Weights of a small transformer language model.
Size: 9 layers, vocabulary 3643.
Training: a variant of Muon for these matrices, 303M tokens, 4628 steps.
MLP neurons of a small language model. Each row is named by its layer, matrix (gate and up: input weights) and neuron, and shows model dimensions 16-79. Each number is 200 + 20 x the weight over its row's rms, rounded and kept within 0 to 999. A neuron's up and down rows have the sign that makes its largest values positive.
After each neuron's rows, "fires on" lists the tokens most often at its 100 highest values on Wikipedia text that the model never trained on.

L2.gate302,258,215,219,223,198,210,177,224,174,218,171,237,206,186,186,188,210,159,200,194,208,189,202,241,219,205,217,183,224,215,212,198,202,208,221,189,210,219,230,204,198,201,222,213,192,211,194,211,191,189,209,199,218,217,214,207,174,222,201,240,191,195,179,236
L2.up302,200,187,225,167,215,215,214,212,188,150,205,215,223,197,190,201,204,182,185,175,224,214,200,175,209,193,200,213,194,198,228,191,211,223,208,196,188,215,210,188,164,187,183,220,201,239,207,190,172,182,187,210,179,176,222,163,192,218,194,237,178,206,226,194
fires on: " four", " two", " three", " six", " five", " ten"

L3.gate509,193,218,190,238,212,223,219,166,206,189,190,236,164,174,204,186,229,206,192,177,194,196,213,220,217,209,188,200,189,185,178,204,223,202,197,180,201,162,196,197,180,210,192,204,183,228,161,204,217,185,181,206,211,231,208,193,195,221,183,202,224,209,204,172
L3.up509,205,200,194,219,177,204,177,178,194,198,222,211,195,205,172,234,185,170,195,188,181,228,192,238,202,176,170,195,199,184,173,175,204,172,191,207,200,235,160,224,184,240,201,184,192,211,180,247,221,221,203,210,196,212,206,210,207,207,221,178,235,202,212,178
fires on: " ch", "th", "b", "ib", "g", " "

L2.gate431,176,207,223,175,205,191,253,207,223,202,221,206,154,179,196,223,210,215,227,251,178,231,217,215,214,193,220,196,195,167,218,207,202,204,198,200,161,193,188,187,234,202,193,209,229,226,198,193,183,199,194,175,204,165,192,211,180,212,226,217,204,201,221,198
L2.up431,176,189,259,192,220,205,231,168,205,246,214,204,163,213,185,185,210,214,240,197,197,218,191,209,200,222,196,211,208,165,207,215,200,217,221,167,236,198,154,205,216,215,204,230,194,211,215,189,181,220,198,157,195,153,189,224,206,222,180,196,226,216,177,225
fires on: " fin", " appro", " const", " tw", " adv", " Fin"

L3.gate0,194,207,216,197,227,203,232,211,189,201,206,262,167,195,156,209,190,222,209,203,203,240,189,210,222,211,215,197,226,223,164,187,230,227,186,182,180,206,192,235,201,244,227,163,236,215,196,206,173,224,216,189,139,226,186,200,225,147,204,193,188,212,214,216
L3.up0,232,198,208,173,204,202,200,227,195,203,177,195,221,243,200,203,202,211,210,214,198,227,185,184,193,207,222,187,184,206,184,214,225,205,189,218,211,208,206,202,221,222,186,182,190,179,215,203,175,202,190,192,224,189,217,235,201,140,174,221,202,193,227,240
fires on: " exp", " reg", " imp", " Gr", " sc", " Rev"

L2.gate228,229,198,193,167,218,182,252,226,205,193,192,207,208,198,171,198,173,226,203,159,209,206,201,220,208,175,192,172,193,227,213,176,207,212,190,207,177,200,198,211,200,196,194,173,232,201,220,204,243,181,177,179,235,223,212,220,223,195,197,210,222,193,190,204
L2.up228,186,227,212,216,221,198,220,225,185,217,200,201,203,191,183,208,212,176,228,174,197,221,199,200,190,199,199,164,226,185,236,182,229,185,261,171,171,183,201,186,209,200,229,177,235,191,196,224,179,156,169,206,203,214,177,198,211,181,208,207,167,190,192,188
fires on: " h", " des", " tem", " rock", " Q", "let"

L2.gate568,217,191,214,199,188,201,220,186,223,197,211,207,155,194,192,191,182,209,213,216,223,190,172,211,194,195,183,187,199,218,174,191,181,201,232,213,223,221,204,128,186,187,196,200,164,193,183,191,220,189,179,229,219,210,166,186,211,213,234,203,226,215,205,200
L2.up568,202,213,208,204,178,168,209,167,261,188,199,216,196,200,190,195,216,185,201,223,234,211,177,194,234,206,170,155,186,203,194,208,189,188,198,215,231,205,195,153,187,191,191,195,192,168,181,215,203,197,196,223,207,198,193,197,248,179,238,181,227,230,209,205
fires on: "1", " 1", "|---|---|---|---|---|", "′", "|---|---|---|---|", " —"

L3.gate359,192,198,218,188,233,174,185,210,176,205,200,220,168,209,189,196,177,226,139,170,201,151,213,191,230,157,206,190,216,187,164,197,188,218,166,193,188,203,227,206,210,190,220,160,209,180,219,203,208,184,191,217,218,195,199,206,193,168,180,255,228,184,210,198
L3.up359,186,197,247,202,192,235,148,204,206,177,230,183,186,197,193,196,216,218,202,195,223,190,240,182,185,180,218,205,204,191,159,212,187,178,207,220,209,197,198,199,198,192,193,218,200,145,185,234,257,186,164,227,201,194,209,179,199,215,191,188,162,208,211,206
fires on: " tri", " dis", " chang", " m", " met", " cl"

L3.gate156,205,193,173,209,208,203,200,209,222,170,170,207,206,163,185,210,177,194,232,224,192,216,224,202,209,182,164,201,182,206,225,234,194,205,229,210,185,214,214,173,226,170,226,193,232,159,178,202,188,186,213,204,194,229,173,198,182,217,183,207,210,209,221,204
L3.up156,190,153,179,185,187,212,171,202,235,195,166,218,235,181,215,193,196,149,200,218,190,201,213,196,209,197,190,181,219,214,191,200,197,205,211,183,193,202,192,193,203,174,225,196,172,179,196,219,174,196,207,209,182,246,205,209,207,225,198,193,191,190,232,223
fires on: " business", " character", " song", " film", " car", " album"

L2.gate124,214,235,243,169,248,210,186,190,207,148,196,202,157,168,192,186,219,222,213,176,216,199,212,179,172,186,235,190,187,212,201,189,175,187,218,177,186,220,209,188,187,181,189,210,198,209,186,220,217,213,174,215,156,213,201,186,213,204,176,191,189,219,186,222
L2.up124,203,208,162,197,197,201,194,204,201,172,202,193,200,186,186,204,208,186,214,230,207,162,200,216,209,213,180,201,222,214,164,185,211,199,253,212,217,217,226,224,186,215,180,208,199,193,222,202,192,196,218,189,200,200,183,162,185,193,198,223,190,179,234,194
fires on: " sup", " det", " en", " Sup", " without", " surr"

L2.gate225,217,182,217,220,237,225,217,211,180,176,224,197,180,216,214,221,181,176,184,204,208,192,202,190,215,197,206,176,192,158,162,186,225,193,188,206,220,205,194,190,194,200,198,227,181,155,204,209,217,233,177,221,228,250,198,173,193,204,218,197,203,222,184,191
L2.up225,200,216,175,184,174,237,179,226,211,191,228,209,170,160,204,217,232,200,201,209,212,193,199,212,214,199,226,224,176,195,174,208,194,201,181,211,199,208,203,213,180,218,185,196,168,195,189,190,212,221,194,194,254,225,207,194,246,212,199,222,214,214,186,195
fires on: ":", " a", " appro", "old"

L2.gate65,187,186,195,211,181,205,193,219,218,197,185,209,165,203,192,208,221,209,195,210,213,210,229,179,232,205,213,198,225,170,210,232,202,194,186,155,185,149,214,217,209,200,220,209,152,205,180,197,225,214,197,200,207,232,221,206,187,193,199,191,174,188,228,200
L2.up65,216,168,190,216,182,188,192,213,158,181,180,212,205,207,194,209,175,176,199,195,244,191,202,203,214,193,217,225,218,196,216,217,205,210,162,205,197,159,206,230,208,168,216,206,160,196,190,177,216,210,179,224,197,187,196,208,210,214,194,236,206,160,190,209
fires on: " def", " adv", " Com", " Jew", " ill", " commun"

L2.gate170,181,195,187,196,202,224,220,224,219,156,233,209,192,176,143,211,197,232,209,202,171,216,255,163,209,203,174,205,201,203,193,193,223,220,171,238,185,196,194,227,212,216,207,220,203,221,205,210,230,215,196,211,212,188,223,199,179,190,193,176,209,224,217,176
L2.up170,189,240,196,199,172,210,188,227,180,159,185,215,224,222,200,205,168,194,239,206,194,185,195,202,186,226,192,214,139,178,184,204,189,185,222,198,210,219,198,204,209,238,224,225,214,212,227,222,194,223,215,189,213,202,200,200,221,209,186,223,245,209,172,205
fires on: " ob", " 2024", " cont", " At", " 2023"

L3.gate573,168,229,230,218,167,180,188,212,188,197,178,228,214,188,196,171,188,208,203,226,157,200,214,235,208,202,213,191,206,198,226,218,194,199,193,200,237,170,218,221,202,149,182,179,176,202,214,195,197,187,200,193,170,201,161,175,165,179,202,228,214,184,207,192
L3.up573,185,172,181,206,203,205,214,218,210,178,187,188,216,178,186,157,191,192,198,216,176,191,180,257,220,206,199,171,200,176,252,181,200,193,192,182,200,174,228,201,200,171,196,168,179,210,207,208,197,174,197,190,216,209,204,174,180,195,214,223,191,190,203,211
fires on: " Atl", " gen", " Reg", " Games", " non", " version"

L3.gate260,247,221,164,224,208,216,224,181,228,220,173,200,209,211,199,200,198,197,188,228,220,209,220,202,215,206,196,215,205,237,216,185,183,179,229,218,203,199,177,211,143,168,188,214,199,202,189,181,231,216,172,226,206,202,169,243,188,192,187,193,193,169,211,202
L3.up260,211,193,187,202,218,188,234,189,208,237,237,218,214,195,207,201,218,200,190,180,199,226,198,170,227,192,182,212,186,212,197,213,247,185,207,163,197,212,170,187,226,203,199,231,190,227,215,212,196,230,171,199,165,202,226,187,186,215,185,167,198,205,213,187
fires on: "\\", " ad", " San", " rep", " \\"

L3.gate202,185,161,191,217,194,202,205,205,189,179,184,215,228,205,212,190,215,205,214,162,195,195,196,215,198,212,184,205,210,180,204,197,201,206,236,187,196,188,216,211,180,186,219,201,198,201,184,229,174,235,209,198,162,212,187,184,165,207,224,222,226,184,207,214
L3.up202,207,161,192,191,196,236,191,223,206,208,197,199,212,201,225,189,184,176,163,235,181,218,148,189,159,193,157,231,225,207,197,192,164,243,181,239,208,194,217,214,208,218,219,194,194,186,196,218,217,213,224,192,231,198,202,196,197,230,209,177,187,169,199,187
fires on: " he", " Wh", " let", "He", " She", " We"

L3.gate476,205,215,193,224,229,188,200,192,191,186,208,210,215,200,213,233,192,176,230,178,197,204,191,188,201,225,195,185,189,204,176,170,214,242,199,230,171,228,192,195,158,182,185,187,205,197,212,174,233,219,199,184,210,210,197,205,189,217,196,235,201,220,190,216
L3.up476,194,185,188,214,220,189,207,177,225,218,226,188,208,181,208,250,174,186,170,184,210,173,213,184,211,221,204,177,180,191,217,200,266,223,204,194,191,187,213,172,210,194,205,208,228,201,191,191,193,217,189,204,193,237,197,172,191,228,226,197,230,221,201,186
fires on: "L", " L", " el", "on", " kn"

L2.gate420,178,239,235,160,185,242,203,218,187,222,184,218,202,160,222,227,181,185,207,191,198,230,211,198,197,199,189,188,171,164,175,212,219,182,207,214,219,212,220,193,212,200,183,177,204,175,216,184,194,219,148,185,181,182,218,193,224,212,196,167,240,180,201,214
L2.up420,232,200,200,179,216,195,201,200,193,208,163,184,218,220,184,212,235,212,221,201,199,189,184,206,203,198,168,177,237,198,214,195,196,199,192,245,211,212,195,184,194,198,206,171,221,193,210,182,188,204,214,188,183,194,227,239,222,207,219,214,185,216,215,197
fires on: " military", " College", " construction", " pri", " war"

L3.gate93,196,188,190,216,203,217,203,142,173,191,214,213,195,210,212,219,206,186,171,211,166,192,196,222,160,155,199,221,169,200,207,209,198,207,199,223,206,149,192,246,172,199,192,195,222,200,193,225,197,199,153,198,221,242,229,206,219,222,215,196,189,226,186,233
L3.up93,206,163,210,196,181,159,185,191,195,243,237,192,209,199,204,219,183,197,195,211,201,227,188,184,182,187,210,176,210,191,238,173,189,195,198,200,236,189,221,178,197,217,186,200,203,203,169,206,186,229,194,191,181,205,191,179,178,200,197,189,219,204,229,163
fires on: " '", "u", "et", " Che", " Oh", " Mc"

L3.gate298,212,218,187,175,190,197,210,181,202,174,179,218,171,174,198,185,222,251,177,190,211,166,218,217,219,195,196,177,217,174,170,184,193,190,221,162,210,224,230,207,226,201,181,182,196,242,210,196,202,178,168,248,174,203,218,175,194,217,203,183,219,201,219,199
L3.up298,213,192,214,206,221,188,211,202,218,166,201,211,216,180,190,165,199,207,227,209,225,222,217,186,185,206,186,161,206,202,229,192,227,192,202,193,246,217,237,231,211,189,144,183,195,181,224,202,240,185,205,206,168,227,171,148,217,172,205,202,175,169,202,201
fires on: " Tr", " tem", "em", " Sw", "echn", "res"

L2.gate369,189,181,172,203,192,162,215,243,192,247,182,188,201,214,217,182,196,221,183,220,194,215,165,195,204,208,165,173,203,228,155,189,180,210,171,201,169,192,224,193,180,205,194,209,214,242,207,213,230,237,205,193,158,196,198,229,192,210,209,155,204,173,199,204
L2.up369,178,176,208,233,230,217,201,198,200,250,186,205,184,228,183,192,163,201,205,193,210,195,165,186,195,172,153,178,224,221,174,221,211,200,227,192,188,174,216,214,198,163,215,181,236,203,182,156,167,189,218,184,243,176,197,216,212,227,153,189,150,232,183,203
fires on: " place", " medal", " rev", " str", " vict", " Website"

L3.gate209,180,189,207,177,272,234,248,173,216,188,204,212,202,202,204,201,203,194,191,179,257,199,185,196,191,212,187,178,230,197,217,199,204,171,187,218,203,200,201,209,201,230,212,162,197,198,173,171,210,237,205,166,209,211,207,232,219,215,220,197,193,189,202,239
L3.up209,180,203,198,199,247,239,184,176,201,235,204,201,168,234,189,176,212,179,210,172,190,217,212,207,191,191,184,204,195,203,240,237,207,182,185,184,219,211,183,213,189,225,189,178,210,199,210,199,202,210,208,188,182,231,209,225,188,213,207,204,198,182,177,176
fires on: " Al", " Bel", " Sal", " Col", " Ab"

L3.gate504,214,216,164,220,149,222,226,167,201,214,176,194,204,184,217,183,196,178,216,240,193,163,228,198,161,212,178,229,212,193,195,185,201,222,179,218,211,180,168,199,227,229,217,231,206,186,188,205,199,247,159,183,217,220,208,215,215,192,200,177,208,220,219,205
L3.up504,191,201,218,194,217,195,185,186,205,230,188,202,198,188,196,182,208,210,162,191,243,176,252,166,198,209,201,228,214,192,219,179,210,175,205,242,204,184,181,206,210,176,201,229,228,195,178,217,224,220,185,220,240,192,210,177,204,227,200,181,184,202,214,190
fires on: " exp", " re", " sub", " trans", " con"

L2.gate484,220,197,176,221,181,169,189,221,206,206,217,225,168,182,218,176,172,189,187,204,203,216,175,189,201,228,190,190,184,166,209,236,146,228,161,203,223,158,221,180,204,199,222,182,212,173,187,218,180,179,208,215,188,228,207,223,172,199,182,167,197,202,199,198
L2.up484,212,183,216,205,185,180,212,135,221,199,219,191,177,227,202,232,247,180,189,200,197,173,175,201,211,218,209,204,159,173,211,256,224,230,230,219,186,200,177,205,160,179,207,158,190,214,210,210,226,214,200,198,181,191,217,195,204,219,221,177,180,214,169,214
fires on: " com", " dr", " sy", " Wal", " let"

L2.gate74,201,194,213,183,187,229,211,219,219,227,217,235,237,196,187,200,208,187,175,206,216,201,191,190,209,208,186,183,209,227,213,208,175,168,205,187,177,224,190,174,194,169,178,207,182,168,211,202,214,211,195,197,206,184,199,195,175,209,199,185,207,194,214,170
L2.up74,205,204,233,238,213,224,234,195,223,182,215,225,205,223,208,222,205,198,210,184,221,202,231,170,206,192,184,180,195,219,219,172,234,175,195,174,187,177,214,210,214,221,212,203,180,211,211,171,201,223,185,202,205,194,202,232,173,190,189,179,214,237,213,175
fires on: " cult", " ground", " 0", " Length", " post", " red"

L3.gate485,184,200,202,214,213,201,189,167,235,187,233,192,200,206,196,219,197,184,222,188,221,233,188,183,211,224,198,159,191,223,194,220,192,199,145,206,227,197,190,239,203,202,209,193,178,207,177,240,196,215,188,200,185,201,193,213,204,248,186,203,235,211,163,229
L3.up485,189,194,210,202,217,167,200,216,216,199,238,189,183,183,165,202,186,195,149,203,215,184,182,175,172,232,185,170,204,209,180,197,238,201,202,209,182,212,209,199,186,165,184,214,203,255,179,204,196,182,191,208,236,176,188,226,207,210,193,193,179,209,204,172
fires on: " No", " loc", "rib", " separ", " no", "own"

L3.gate271,174,220,190,201,210,208,202,185,180,193,220,229,174,163,223,204,195,189,181,241,181,206,168,180,220,181,217,176,198,176,192,205,193,219,197,185,216,198,185,177,205,202,181,160,203,226,186,221,183,184,198,192,208,194,213,176,214,139,200,188,200,226,233,199
L3.up271,199,220,207,215,196,212,216,171,150,194,211,212,225,211,214,216,241,230,207,220,220,212,220,215,184,188,237,200,224,211,201,171,188,183,188,183,188,177,203,186,176,225,186,196,241,243,195,186,187,185,182,191,218,204,189,205,177,169,171,202,208,239,188,209
fires on: " tra", " exp", "ad", "ap", " Total", "om"

L2.gate327,205,208,218,223,187,230,181,213,194,212,214,182,196,201,232,230,155,210,208,197,171,210,192,211,230,205,212,212,199,193,228,200,200,224,194,192,227,213,202,219,221,182,171,218,198,174,163,195,225,203,192,240,206,195,234,234,204,221,215,206,189,202,173,201
L2.up327,209,209,180,201,184,204,199,200,191,205,220,215,214,200,191,189,161,252,210,234,188,200,206,199,217,208,221,201,192,218,204,232,189,209,191,202,178,196,198,211,230,170,164,233,196,192,151,179,239,211,194,186,176,216,196,209,213,233,209,187,181,158,162,218
fires on: " sup", " Super", " Sup", " Sant", " non"

L2.gate459,197,228,194,240,219,189,205,181,184,187,175,227,239,202,176,178,204,219,204,169,243,178,233,183,180,189,217,198,182,240,206,175,233,174,220,174,227,219,176,195,225,174,218,188,192,180,213,248,190,181,203,226,199,192,225,224,172,181,186,194,202,218,214,179
L2.up459,225,198,207,182,192,187,191,191,153,186,162,180,227,186,169,198,225,211,224,209,210,164,174,232,207,178,214,170,227,192,226,199,227,179,203,211,253,210,205,182,201,181,209,193,212,214,206,221,214,146,181,205,234,212,162,168,191,184,207,199,172,205,212,168
fires on: " used", " using", " adv", "====", " Website", " associ"

L3.gate399,180,200,214,215,189,201,204,180,200,217,209,196,223,193,199,217,145,200,219,226,217,168,192,226,192,183,217,196,166,190,183,165,172,194,221,205,248,195,210,181,187,204,233,219,202,192,197,194,228,202,191,181,212,193,213,200,201,211,223,204,222,208,237,203
L3.up399,179,208,213,233,198,223,190,188,210,195,229,185,177,185,163,190,194,235,196,213,207,210,193,221,165,141,207,188,214,217,204,221,193,171,186,177,193,200,244,222,180,202,199,196,178,187,160,186,176,194,217,181,209,221,212,193,183,199,208,200,186,190,238,187
fires on: " det", " tri", " December", " Mel", " .", " Mont"

L2.gate253,206,196,184,173,210,228,223,207,236,189,189,232,207,153,193,194,145,188,177,197,214,167,157,181,192,202,206,218,203,195,194,167,211,204,178,220,202,177,181,194,225,177,180,225,173,227,187,211,179,226,203,203,221,215,198,214,192,214,197,203,218,175,214,215
L2.up253,159,204,195,201,231,208,252,178,219,218,160,203,225,238,207,207,188,203,209,214,220,200,232,211,196,231,254,213,190,188,202,204,214,211,163,221,204,158,191,190,207,170,184,208,162,185,195,204,163,206,202,205,176,209,158,177,179,192,215,185,177,171,194,215
fires on: " ar", " sub", " Em", " es", " est"

L2.gate244,185,184,229,233,187,204,209,211,184,207,233,197,178,199,194,219,195,197,205,211,153,184,208,193,185,213,193,193,193,195,215,221,206,218,200,202,188,165,192,160,195,165,220,194,202,210,195,217,217,216,226,152,190,186,232,160,193,182,198,203,186,221,212,190
L2.up244,210,221,185,218,228,170,214,233,170,202,188,228,178,202,225,216,176,172,191,203,190,220,184,209,181,231,182,170,187,201,211,173,229,211,164,198,208,173,180,200,176,158,191,200,205,186,206,205,192,214,234,172,179,200,200,190,161,198,197,213,193,189,192,192
fires on: " Team", "ad", "R", " team", " fun"

L2.gate260,198,211,194,190,201,194,194,218,191,178,220,202,188,215,188,201,193,193,206,159,177,232,220,202,205,234,211,197,164,163,191,202,165,224,178,210,189,220,192,203,214,177,204,201,190,172,202,212,192,203,177,249,203,155,209,216,200,210,196,184,207,208,177,208
L2.up260,188,225,196,176,213,222,209,201,194,210,212,212,208,220,165,199,220,228,200,179,191,206,223,172,196,204,232,197,198,150,216,205,178,216,188,187,181,176,211,138,196,213,210,175,184,185,182,157,188,193,207,204,178,215,219,207,221,192,189,228,169,205,219,199
fires on: ":", "):"

L3.gate247,212,197,220,184,190,225,199,220,207,202,201,202,169,206,194,178,180,204,229,212,175,204,191,215,186,186,208,236,209,196,207,197,210,230,198,241,206,193,197,242,222,170,217,157,200,192,198,200,221,175,165,196,183,192,187,220,194,221,225,201,242,202,171,205
L3.up247,221,185,212,192,200,154,187,188,210,192,197,176,174,188,213,190,244,209,200,193,223,174,210,182,185,186,248,198,180,183,176,202,214,170,170,221,183,198,208,232,220,173,203,191,160,209,238,173,190,164,180,204,174,199,185,208,224,178,190,193,198,212,181,178
fires on: "ording", "b", "ob", "ib", "writ", "ab"

L2.gate511,193,207,203,190,212,173,223,202,200,199,197,223,222,203,178,244,169,176,207,168,206,178,192,225,222,192,210,222,207,221,175,205,176,225,196,176,199,213,192,195,195,219,172,199,187,167,168,180,214,200,210,194,162,185,192,219,200,208,177,201,181,190,163,192
L2.up511,202,192,205,230,213,213,205,215,195,205,235,231,196,231,235,193,177,200,192,222,191,181,167,212,180,197,195,195,234,237,135,200,220,191,228,214,183,214,177,184,208,217,177,226,196,196,188,171,216,172,190,174,212,188,201,230,182,170,229,178,189,219,228,205
fires on: " San", " Sal", " Pol", " Bu", " Sp", " Sm"